config = dict(
    num_key_value_heads=3,
    bias='none',
    init_std_qkv=0.0248,
    init_std_down=0.00507,
    warmup_steps=200,
    decay_fraction=1.0,
    final_lr_fraction=0.02,
    doc_mask=True,
)
MLP neurons of a small language model. Each row is named by its layer, matrix (up: input weights) and neuron, and shows model dimensions 96-191. Each number is 128 + 32 x the weight over its row's rms, rounded and kept within 0 to 255. Numbers have three digits each.
After each neuron's rows, "fires in" lists the words (lower case) most often at its 100 highest values on Wikipedia text that the model never trained on.

L3.up88:182135132115136145143185097135146144082174064127145078084152142137169124159101184104177141148082114155162134100058187161103145090152121129126064151162129129101070098097146133115160167109128084125138077139144120084143120144127179137090136082146133119144114115089146139154160148134148104141
fires in: "she", "it", "he", "what"

L7.up150:124064155128151091126168070175097109109139119123096123161112130129132105139131104126096101161106156103130122132130122129124126065165195104124096145076141132093176160130130108098155093121104150110123090133206125126158140093136124102092097099080138090121190124094116140128131161197110138161
fires in: "and", "s", "religious", "environmental"

L2.up169:117139146105114097158142102116142103165090127131161195100195087146157137116134169118106153195125182088107140087099121124072143109095140128104120106132115137119124141125093093104096144098133179105111061119180166149131177200162122116169130127179064127141138120131086158110111142111122152157
fires in: "announced", "known", "vocals", "jr", "called", "released"

L2.up118:158198103131147128149103126099153098113066134122134169147131162078052118078191113109099105147126093151123107141193132201111173103099112176099109129086153129054116087091163105192121138098109123116158125136162162127131098128144144142098129148122121220150130155084107116105208070164091129105
fires in: "with", "from"

L7.up378:150098178099158155145140085160159132072178168088082097159136102169118133117096156155100134116087125125134096161080105099144137122134137158170087061147136089169146134134167098180120136078115115123147147188072077089181078168104144211116170133115102144071099150113095138160105124164162116160
fires in: "of", "to", "in", "next", "first"

L5.up314:142174153104142136191112075101125120105192107141130101151151124174120155141119115092108165088205103125105126106150134104126182167108123163077133134130152124144123129126114092142120078103120104141086098097086185094126138120168125161099125134133190109104106110116169081131096131137117112079
fires in: "a", "one", "more", "five"

L7.up11:107154147090128130183108131126129108049126123173140154176084081185157092195092134130107171145113094116162112127140160134132144095122123122133107128164154099123138128142052141082173108162141152142146085181085134111087104101145114105120117139150169099097164131146154165131163087184100122156
fires in: "are", "may", "can", "do", "should"

L2.up226:095089102120102123089121154115108097107119089176146073120197097141123082115160129101168128150151141126118173138130107101116103095168128143115126134094135126154133146102113104146080108142120140090150120147131158069168151068136147161147131166091100139144148120149160151115075131170078130142
fires in: "or"

L3.up115:130056125172094174162150155156154148154096182121109174105125103068110128144094114087105052125133112094104093175074130133102154083098177137138138079114138156103116136087071119168085133102115105099115134093181115088127166114134160169131119132107123150166184106085131165157123143094132060194
fires in: "and", "as", "by", "under"

L2.up29:070156195135189091066128144131104120124098141093139114091118139174185133189182124100098142178170114113125131101090118140108125121071177092152134093179138149095099161116113137120084127144171140111162099121116130131155102081140162082103164139128133123141198154129130170099109054115104177060
fires in: "while", "chinese", "japanese"

L5.up273:142167137122064148108118091135131188106164111152131105115134196137168195111157142134117164076155070122079028100147073138167118070180156111107126145102156172159125147165106137101160125092088113165113117137119126085153126121145127163126161142105166139130106126151145105174114076172066098125
fires in: "a"

L2.up9:103129148126185178176148128127152079153133147089122143141147139116132096120162126139170076151161124135126122121096164111153081143218116108156108127135144178133118124179085176199142188119125114134202147062101131100156107087135152067088143110060175102106099105149095128130110146110155091165
fires in: "while", "time", "year", "century", "after"

L2.up241:062128170119107092137119083139159121169146165135118144113162154116148159148125047134098104161172079116121146077129143162153098155128115114146106128098085137203164072096068083099160129128099083152140125074143104108118150110115159094105131168134103164102172142151168188147151106140036121137
fires in: "medical", "total", "in", "media", "daughters", "taught"

L9.up61:132176144121125087123118097069155145124097136183090149170135139126115145086135151078105094123117077082165083104101090117109158142082125118117126147104139084146133215109143126114089150172152136118118142165129089145124155095132119132107137092159073206151132130149124097147082146113147136149
fires in: "in", "admiral"

L9.up143:129145155132127126136130113064116179112139051070139121163129176141085128054100144101213156148118119121128119140150094186190114193114154120113106127129133139154104122148138143139112111160118192095107118150132127130128077112173105109043097092098093106130190148114123183157109156081087184109
fires in: "early", "next", "following", "of", "first", "spent"

L3.up297:134167135161131186192114179111099167083114131111126119097109160091158115142111108125146131093082129151110042124083176123131071142098069155116131121158152175149143186143156153138104140161097120089143156141138120138135155105106137104095087150111119121129142150129125121126164127184140122154
fires in: "as", "ranked"

L5.up187:134118126062111117091174101164098136081144151125101083102135142168168132147095148131162178116084070132203126145139106082140121085108147083127099038122098139089111150117074164147134146133098144113143044157098155114166127094125106146155115136115127167147094085106175155174157135111101091147
fires in: "which", "who", "what", "that", "some"

L2.up101:130108072105101070154129133188122133178158191089122082117111110071103156153159139121128135070131110121181154164127089102109151120117149130074168110106171092096200098127099189126136129124160182075094154142140132085165158092096132188090098174106170121152129126206169112166139227170137099159
fires in: "states", "english", "liberal", "labour", "french", "built"

L5.up199:141143124160112148173094141113144135128121094118183139137157140108092099083145157149139100132166092126176141148113133122102092073159112107176135165169081136114184165136081058162154150229099164119135082110149158096137086095157138171130098176128151140144186143075117169076110161063108114144
fires in: "on", "onto"

L2.up288:138142111157107127139106122152150065162124135103132105092101128121065069159101180109109103124176210039103092169136150128148109125082151115146104105167085148122180102110145094140114229133076116080110109147137179159122106133125175135148130105100195157145125099120110067162141161114080151125
fires in: "from", "love", "texas", "china", "close"

L2.up282:105108109101169133144064172132166114149116159063135111126148123101089165095168101124173146215179109130073104184159153121088145073145101131174160112133169149099177185134155175212113125128084172160097157095122113051089076101145171147117100122113163119108198104215099162158122131150118109127
fires in: "as", "with"

L2.up103:064134125076158155073124153139114104132107124129147068090126165130074100159154122146113150082160183174131138157188156087140097119135141101170131142148125089101188114134050096164087155140153101136095113196134132121112114086121117173168143109172123131179141161147128183096113131100139134122
fires in: "state", "law", "parliament", "kashipur", "lawyer", "development"

L7.up379:090225092134150131142134041177108121094115215118171151107138210120163069124085129165120190147126058126159132112143062103146108124097150085140117129115118094081154135120162133124112183150156167133128182129100143114103144142128119143103125116119161084119187207143136126086093159078074074124
fires in: "that", "which"

L2.up293:089144091128115147132125132054094171126136149126180146147146111134117137117052063140141174102086160182174116074149102147119160096147146173098145159120148105124150103111149090097166123086146105153193065154150091093148160107141120140091114108117158135163082113153087136140156074124191089109
fires in: "it", "there", "may", "response", "sequence"

L7.up262:107121076169125116110143105102164146132092110147168102050142187118145153124136153134102132154126190152120077157239155148087120145094159147100097120120079151156107161110095109056099149133121111128137112053120099152158107139165085147130157092128146116082135087141139120111142143155138108143
fires in: "a"

L2.up250:132122134182197156213184098159136167168176136102171182139103129146147140131085119120103113189132097108161142103123193121089167144152145098139130106149175089175088087114141023112131143129096157181200064126078150110099136112192098124152128087136122138115070137157163110182148126074169107100
fires in: "at", "olympic"

L3.up279:106160133127120117153133130089170093086120105133133180096151099105152193087131126130135098137125161080097151189193088123090137119106145113086154162114052152126128147116140117103113113108088170074210184083094151114114172141116099113115061150160057133124126152194153148134086163155104149149
fires in: "albums", "us", "based", "hold", "and", "holds"

L5.up238:126144161129118113164117128158172109075162104122188182135094136180139124133085129144104141153131124138089127163069171213193122105124169129124148133104096153142121094120083115150155143089092043137113167155203146165066105169057143111100076118101092105104139104145165151139142123124154120185
fires in: "his", "her"

L7.up367:138139134200098101177178084148138141100148172125177131111129186114123174091096096102105170122140039071094105171139100138157155163140124174127097108119146118108156074102093107170131125106090188155149102089083098082171120145102160162158164108132128134144170138120082150092161114142106076138
fires in: "became", "to", "while", "started", "began", "as"

L7.up2:105062107091148176176200086123123165157135122088054167159169091130131115192146150161089124133115148135151116124107112101148158096093134132112123145146054130166160214191157176134132102120106195149122091143115090103090135199107124117153121082086131105080145163136093133125122154144145173099
fires in: "the", "and"

L5.up134:163093145099159124100128129088151093150140159147197102064161074087117115108139107148148085142160150169107112139150150110116110100175146155207131150115094167136145122145106094145122144110117138098175104082105115080168136112091179105130136171156064094089073144099148101143185122127157157173
fires in: "to", "not", "also"

L3.up292:121144138157091144134088093147133102107120151120120134152143121168129162174094092087081099162108118183148158151148120140104108093129168109102139130128149117151086105144136023144055092203115128141156092154126090088133109131147119176132098175192155137119162119119139124091123154119084161131
fires in: "in", "at", "capacity"

L2.up83:159147100130159147153134072106129167113154108150069185100076101103148105109111126062128122112138145129131078089150151154115153098141141090136139089079114181099069133109119128126132143135185066131164127079130125170075098116075077124139135097127074178100145105136092101159133130108158098173
fires in: "there", "day", "vermont", "it", "home", "archduchess"

L2.up259:080082115110133077096167105202079109163178096132160139139131134158172115087107174110143103089081141108127138156084128119091158132112113099147097125104131130139145104128139134139063182161089117152146131119104093087178165193076112130167051123160172146155168147125154120079134161117147139154
fires in: "which", "placed", "per", "plans", "platform", "that"

L9.up76:114162138137127099176144104105115127128140144177197091102131131121197147174164134094120104130149130147118154096199103113127107164173082036125119091150082149182116187055098100121167141164164116052152179123116134122047115150169156137140153093192162102175190103125136093160106125152133133089
fires in: "was", "is", "also", "usually", "then"

L3.up249:120082133160115103140097077115154101170137104167078159111155150119162096068157131130141156076162083117200126184082096087122133107132146110108131118140076099083069194083156075101141120181063164127110077100118124123161121123127052098163167101157214139109147129109154115173130177117133077178
fires in: "in", "school", "road", "street", "at"

L3.up192:160114124105158055119108134087135080181152075073148162115101115138143145135093148169102057218096120169114177160175126172204130170084087119111066133155109150102080110182122134111139179114134084146117100102174116122167166125099141104120137119133122136157129139165131108113179088151138061158
fires in: "more", "television", "based", "now", "also", "very"

L2.up99:088078173206111102195177149112146116154111144164142122098129112129112165100080166081099054161131188081143083186161132088088170138107111179130154126085140137114151112130131098133071051079126137135111147122111099125102107062155182144108076137133078146119158146137143134145142199147151150147
fires in: "his", "as", "s"

L2.up243:149156099194191165142162080081112152099111070178152144068133124101090166112096109118126122197124136156123174192123173132092161159158138159143106101109144153089106095099126104091134069171075135106185106217107116140166134126120130109125130144188093114141133117125117102135111145136122068117
fires in: "into", "in", "coordinated"

L3.up221:157168116128058099121144145092167161086156127096157085103109145172123156102139160128101088092119070139099075152182078128069069090123145090192124181121116154068107148145106144201105138115127150107132153097102099141153126143134161136130147056117166138129116109163130161099147090175099126134
fires in: "as", "atomic", "points", "ministry"

L7.up4:122125085126145133170064105119140136071164134126160056144178155135075121137103122157155145169088045157093101126181177091139130166159103134173158098128122118152067112163092149136168132137111127066190114102108149171135131081146118129141140121098132148104038091148102121068101107189174075148
fires in: "not", "to", "just", "i", "t"

L2.up182:076140075106104155123089183137124126075093173126134145126185184093127089117121124157155129080068147144150107114114084133112226116192172139117129175180109133125121111125121187124157144129143129103157045147106138108096077088179134135107195194100160105137096077170120137089158070169091117129
fires in: "may", "them", "not", "you", "tried"

L3.up176:118127187101170162166124102117159159189088169092218122122149223125170115147141136067157130075092088070121110123135161124174093110131124120153170131138100107109122106074174099156049109092119101106159191112189174113102142147095108135131138054115133133074132156069103212124161115149125083120
fires in: "such", "documentary", "film", "anniversary", "primary", "s"

L3.up233:167203165146118155141139087140099140111143083113146143170148172108117083093152100112093122220148166121138120092125158167054086167158137105127088123101135159167145098117112134139140082132094122104119176124163119076146136098094102117135115074111146175134065137068141097148119104149179103128
fires in: "february", "march", "june", "may", "april", "january"

L3.up39:116121109108108146103116127082188089136152129150131153123095148137123124108098105129139169162112149186143139161088095149097143160152050105111141145086149190155090197153104145128120073118071139121130057089087096079108149104122115204099146096191110172117111058136122126148131162131093113087
fires in: "to", "as"

L2.up164:142139059190202115133088121146156090157140086141083148119109108105114093143129214156163086144099168138151080124161169092064127115147126107049148113145136129086130089143166148115111154148116160139149100161136143154051111112127052174136095120133105099134137142152144115135085159201192129127
fires in: "there", "water", "later", "watercolor", "chart"

L2.up158:129164101156128137125197148139126143115171142098153099155122117159083137188110154055184157139139163189131124150140179095131151118156170156158100181125120089068108187127174129096136166126143120112129085174074090126124218088165147074138129093122100189205123186118145088122111075091111124164
fires in: "it", "which", "species", "code", "japan"

L9.up226:140125141100142094109137116141105177153093126109117150141040193129139191185090148149152166134062096109102132115082183102134126178110118145098105103160149168156117170119107150062084084108116130140146114150123082101147100137173128131132121159128179122097128113137104151109135151155152130135
fires in: "was", "are", "american", "were", "a"

L3.up95:122104098136120150148130091125121134135057205101110102101167155087206080122137046158083090111082164134160177154150185203119111183157158131145142113128051106134101110131094146158156147163109098152158092148168164107134121067155093190068151117124134128162116117121156110124151142136095093094
fires in: "following", "received", "are", "same", "were", "present"

L2.up10:193134164055125166080140123176119161120178147157091098154173114123120127120070147119148151110156143121112103131108150115136130118097140185114131120118167151144087146111046114123159157096153087149096124110127166147122140081091094127133124135135116115104102104156127089211117185121142135132
fires in: "two", "three", "five"

L5.up179:142103082105138092159136094109097077094172137133110127163130160180135094115160099121154086124131179144157174114154145122171174129072164068126146085101172084175132143118165145151142153142117163101121090042129090091120114121109154143123150167107089167061127108024158139135087105107053139107
fires in: "in", "to", "of"

L3.up275:102071113097131101113087136154143077054097153084113114112084110105110151171130086098124067110145089182173108150175121110133103121160169154153163159175082137138072126141120218122131064129153093115092159112147108117164085174160129159164161183073103176142117108136157131098151136172144118097
fires in: "not"

L5.up21:150155095117122133169163100093140154089131122124180112096124122170132216096122104138088168095156073108134104119095120158200129165128109170185112104184082198121099108112096094131120169087112162127137114110125129176156138133159138137180152086167107138103127106117132157128143064099169155112
fires in: "a", "the", "your", "our"

L2.up332:169104099105173146171121115090094146109113142097104139164169067077164165120099139116139177102167168134146070086152126151174163183076126159077102106145121143091134116157103107111058159137153070081113070133150132187069147143132127145124158086111132107117060172131111166132131208123137093130
fires in: "a", "estate", "prize", "average"

L9.up250:119164144102142107118121136158152148073101114142116131145149157123075099113117077147152153150110147102125129146120129158129142130099166167168124076131124147133156081115124122146163104156195191176168162175126102193070089066128140128116151170126144135141075119109119130127085112154152067158
fires in: "an"

L5.up12:106165154144110109148123114064128142134156126088171134205104161180117084121128129089143088153137046182121165142120136152150142108145135144178163059076104113160140119183114140149155128095137171160135157127170174143086067177132135122083100132166124152137117096071130119105101095151108092151
fires in: "an"

L3.up7:085143101097159155131100160117118092160122136097146155106111156212104118132129133095030100123160098205148093111125121112113143084133155098176114171157182116121171107131166137091092169160159084094144140113117172096164102134164135141088151145195107107125189090093154185163168109103180103058
fires in: "in", "for", "on"

L3.up335:078081219111165189100121093094155153105079147176090145151134091160161130133111097067083102113109138118149108159143082121160179126103180129122094072117122167130165101105114117113162145144153118117160124153130188121104129069191121072158089138108116158131141146114102106193161107163101119140
fires in: "for", "over", "s", "on", "quantum", "total"

L3.up205:141051079126147113108194124094115113067061101121118152177146150160063139116147125092139142178131122141127111095158150108124098065139106177101137135169114116125118119076130090130077105143099165167126110066167166104141187160125156068164160103110128119169134092119127138125104140165107142114
fires in: "s"

L7.up313:118139145166104175062123185147109110098098153177168154136149130140148093120120114097105198081133153097122154070210099091113167102130116155134130117147083117092065108170109107122115152107117109112168107182091121118136150089111161162114125106164177136104052123151083106194146131177140064112
fires in: "she", "and", "he", "heavy"

L5.up191:107164166145113137165083147164133151125181140064168165188166132173141199124143166127103120166083079137113192109158119074135169152100145151112114103111133117125117150085208115106125087165124104155089150109146152112103171162087079065076123145110144129137160116145188134112109136113217120093
fires in: "albums", "turnout", "billboard", "hot", "top", "woolworths"

L3.up110:118124145146140137149093140102081166124187128067195093107098183127148121093092159201140148142151098162095080139130120156093158135166146121190151139152131102169188163110127209196106092070065181142089121152170104136067119119122131105130154091150102114144108101172098121151140118118078141111
fires in: "as", "that", "made", "form", "make", "find"

L3.up372:137145114150133182186125102155167138084104099166131086142144136123173140166133132117123101121172154099190203106136119107188157118142175071092087066134145122068117108154144122085093120102159127084153136126104180105116150110149091125195138141142152095119124181072129195095081120143167140122
fires in: "a", "is", "was", "an", "oglu", "guest"

L3.up230:117188175120155067193135106079075113128151122158138131124103177083169153161105152099117114117146031168087159191108130164088143155187156038113108137185110117161144093139212084184162083139114103108147094098137123099152126142185193143179103142117154158148111112093161139127103074122121136148
fires in: "is", "are", "to", "was", "be", "been"

L2.up204:104127164141069134206206099129128114115158118108124185128131070096130071114146092084117148129158200139193104192083123147096132052161139117120153097196072082112109179140108132120112105125158198106168132141156137116122170165156100121153086161137168140203087138127158103090125152163125095119
fires in: "and"

L7.up147:166174100119108108133131110186147136116156109072129126113154165099116106065169112121130121152082067075115111158168165107134096155154134163134135147181143142184130178134094135135162130116143063115153118121137154157121094200112131160177188135149061082130124187173128136145189114115121133105
fires in: "to", "became", "at", "now", "was"

L5.up127:133127119123133144104120152119136090069177151131118121096196151153153090129084093148112154163087139123131118138110116223125087111107118101107027114104192135165116086138109118156145138153123147112119165139131103122133119093136168131109116097135112092148148151111117156141095154156135209166
fires in: "of", "policy", "in", "microbiologist", "political", "human"

L5.up322:134124100162124123079095126136122098082144137176090163055134162102053047100116142119127136214155115109129127111167108096154093066214152154173124125162167125105111156136132115144126132092113087162148057132158141109135204150136161193099150144136082181088117067061078151137153111064116081087
fires in: "to", "he", "not", "just"

L2.up343:145148117137110128152097155180138124107181184165119089105121139082132066164152114072126142159134159119159146142119166111144151162173188161089155121152092129160128083121075153135112091118115138088165134176149158109150076143196197120095106137184138104139210144050109151077151134158083108115
fires in: "are", "is", "was", "were", "to"

L2.up297:205133093175171109150131142105172144035138119172156147064167077175122141148124145136096120158157147153191140155101124108165158059090186101165043110133093142034114158111128119115097163088107127141157153141183129134101133136112094156184147141154090161161114152156096198105134098128136077151
fires in: "it", "as", "there"

L2.up119:115124162171128173067148086136106145102102132133141167116167146125135117179144164113151112132068136162160149175160093125096154065127115085133091141162148156033118125095091156156136136126130100143130070128099111128104081118123079115161076119111171182147156147089125113147130061112129048119
fires in: "on", "quantum", "san", "quite", "quintin"

L2.up48:152146139134129131102185113158128156097175195110144124085100131149074134058189076130109115099157073152142072080165129089124145140086175179125155162120100129056184077099113153140093098103118203153085098107128153146129131115145119152140083112145172128112173138110176163180136123155120134088
fires in: "the", "a", "an", "this"

L9.up328:142078160151184089119116120159139117115127171080164114188186150124120106124123146092183116112129129122116109135170108066135121088156101175126097079156082180099140130090113158163080137127105193115144130127132113079170165135158166162135083123148125103136135140154104132139184124198078144119
fires in: "as", "that", "by", "while", "also"

L2.up127:136055125141140140123060103089194166093132181105131137115134164111118144188152094126162104143117129149093105092130094132136076128106158154129083124146155164063149112140094152134125101127088108127070135119133132142125074114129145134120137101093138114139064136100080136103103129213184123107
fires in: "not", "up", "year"

L2.up50:149109129131093099134100057114088133191132157152101163133119138117152140142090159149146121125129119137190081090213108209079128130124120137158118068106108167133175140189091142129023150144084094112096145070147124095156130095148150169118141137080143189109136147093144139097178126162170109155
fires in: "a"

L2.up306:076153144092175155127135158131114126145105105150119090173092119140124166076148130117145104159121100180145103164088104101151184159146133193175160139153111162125149102069130129124133115126154135125084122177095142113126057137101100106101203109180105121116099138095106102128155158143106124155
fires in: "an", "ancient"

L3.up90:098152121140134083089089158166135122122153137099146151071064139125146129089120130169113099130077133151082071124100154096123147118105151075173184123124182137087153104087100119148071121140130118150152086137198136078094186123167141117087111053178128137086116148172105165109164108165154121091
fires in: "as", "for"

L2.up281:127137183075098143129130179045190141149203131131176120088167187103157075187111135096106159174126149116162111074061095141096081146156129117098169105153193113184147091132136081121136076145127152119143123147224146141090147138090143104138132154142133071149132107106115123132156091095101140133
fires in: "were", "was", "display"

L5.up378:114100174093151161109170143116116179098163183122167144060143173126200120102135096065135122101123165139098144128145119124064204107182158109136087141119192147122127104140184095090149153142101080126081114111039145102122140133116148159159106080125150132169116153112125111174108178073080040112
fires in: "to", "km", "one"

L7.up109:159218102133109076172077085133165163125151071089140089071191182123136141162113077108159131134081117163115097128149121146171166096146141094119089152192171180108098114067085104115158154152113123099158116105110091193050142110142100165160173127123078191033146133171186132167153095177159120101
fires in: "a"

L3.up31:117165119124072110134162130091214114123152081130145165186202078083078129109130147101146110110099165225165114130106134116139161091167172095134110067176134204069068112135110116083116182144091130137101142181148162118169146085150106129149151152149127123114106111077093136157103141193109090105
fires in: "of", "and", "hold", "for", "this", "finnish"

L3.up298:145085107153168163125129109086145117136114182133121131165139150119121141164184120125092125137132128067174138123150164137124109183145164153095111052110119198103112136171173105155109141084130109177138072130119151095143115107187102139158154122096096160154126061155108065159104138104119091157
fires in: "by", "win"

L3.up365:103168125107149140135150091108095156128152134117098109112190094166082113118098060134094129154128103133148135111082140119133144111135142167168160094159171134070101112081195178096065177156125079092167151086164189121135055156106158093109130079135161162160149168123175100133088149096180127124
fires in: "albums", "award", "us", "billboard", "hot", "age"

L3.up219:132094142130125165094155134132155069122101096175151079041171080146119093125067135087087122103180147138142123109155102128163086099168130199098188113074150153182119131151093170072100138143103100097166114145121122142123160074169123139124124160147135177135130074142133160113143092139123125177
fires in: "he", "education", "research", "she"

L2.up43:118112124138132209139146101137185130139139138059093210164099111117116090162112098094140131121154160195171070124165166156132089156165175155159111141111166064141126149110131152125120158178145166113172138091116166078113146153098169100189147126190111070127163131118094099129118104106039082120
fires in: "the", "usa", "japan"

L9.up37:130174095124068121090121095085117113120057164136156142071138079136082128181148085176148131117112126052153097097134095099140131137157146153117059114100145137146156138129119135130119183148136149115198082148051141110169110169172149161118143129196120092103073127143121162121112116108145196147
fires in: "to", "would", "oglu"

L2.up283:143137130084149098117124148166103127152124082093119142122155114194121133104144082103191119119082139129152105141090153170152147144109098089114122135195113147147164126122122109165075139170102158069094156135095125093075112204130134110106107052088156094120144206101131173158143211115139126102
fires in: "albums", "billboard", "us", "records", "release", "guitar"

L3.up234:154080082161131099153128160124135164131122110142108155147121063120155119104194161112114117135098036126172181158119196129108168144148144142141075090129127090126105084096110148180192093132140126114183073121110141151144148112145098158118141146173197093133191107160148109177125127151140156132
fires in: "an", "anion"

L3.up107:152114135138142144070101106095091095147160174109156109119084125138177112160224110139095122116073120116141136122153144068187134174142128197148083144115114173141223166115116138128127140075119073117094137118186114152068146143093151134090112153165160109130138176136086200120126130104116105093
fires in: "chinese", "japanese", "women", "numerous", "korea", "gold"

L9.up249:154098127107149142125151128068148140083137156066087125168154154123115106116141173126151153162156172164152108140166107165107130133097124169131135102116110155174156093123126165120139137168208101129089105215109194118092113064165113076143180089118124128137109070119149102122119123147142158090
fires in: "an", "four", "fourth", "six"

L3.up302:130158155131134158139119080096172132114120111196131135205104044163118072111158164135160163167171083100177161109109164176160096146126143129132083076185119175142184122144108124172135038150102179128133121052121133178136141116113092080149111103136147144154143064127174133079094165168130142141
fires in: "an"

L2.up117:118116118157128117102160141107060132145079109125061149089113084122117129134136127144073125140143088136149154085145089105065098135124154122157165193159148126141146144143180120166095187159057126103088106084141148131133112107148133121132133109130195109045165123136062067168190105182149153154
fires in: "at", "time"

L2.up318:129116097068167127125142136121097096158116155055167114107095087106153143158169091123131082110131132144136130112195115103179123162171093172093043109122133079108107150179157143148165162129098154124109136109111123125119169095110183105125104129082165123150149124138117171174142118162178119113
fires in: "american", "japanese", "chinese", "italian", "french", "tianmu"

L3.up74:108112146082140128188129139144106169166117109110088098129068166136176154133160146031105139191101140101141148110109119130114066142145140150119109138164140079125118170075198070133094136124104123102200128176082099100153115109121137158130077079134160148123175124102167185189146100132070140132
fires in: "that", "total", "release", "was", "had", "were"

L5.up178:174129195141139138106102113157091137155140175145109171103129110141126164150119120135159127117121113076124101205148091084106175139130108135160098135138126160179177048198087141149120135115133119106160180104093148120150083087168154136092158123182083163123093126131105190149111108086142084138
fires in: "to", "is"

L3.up244:095150123161124135165096161139125089090135121133135079117153132119116153125154104095107128152101151131098113150143163157206153100182128153090140117163135075110095128144140098166099156129108144183193137108152095160085182119190083106153108137151119126110138063118110176116129076089104101089
fires in: "of", "to", "after", "de", "from"

L2.up216:097187126129148132168109149147140103118160167147180118119155077101152113096117150090113116094147125163128139184129102088088105103157148114130111178088147138133147062128087113171076107145086130127099068102149125082108146135145131170117131154173094151093195123097132126117084109139104129082
fires in: "or"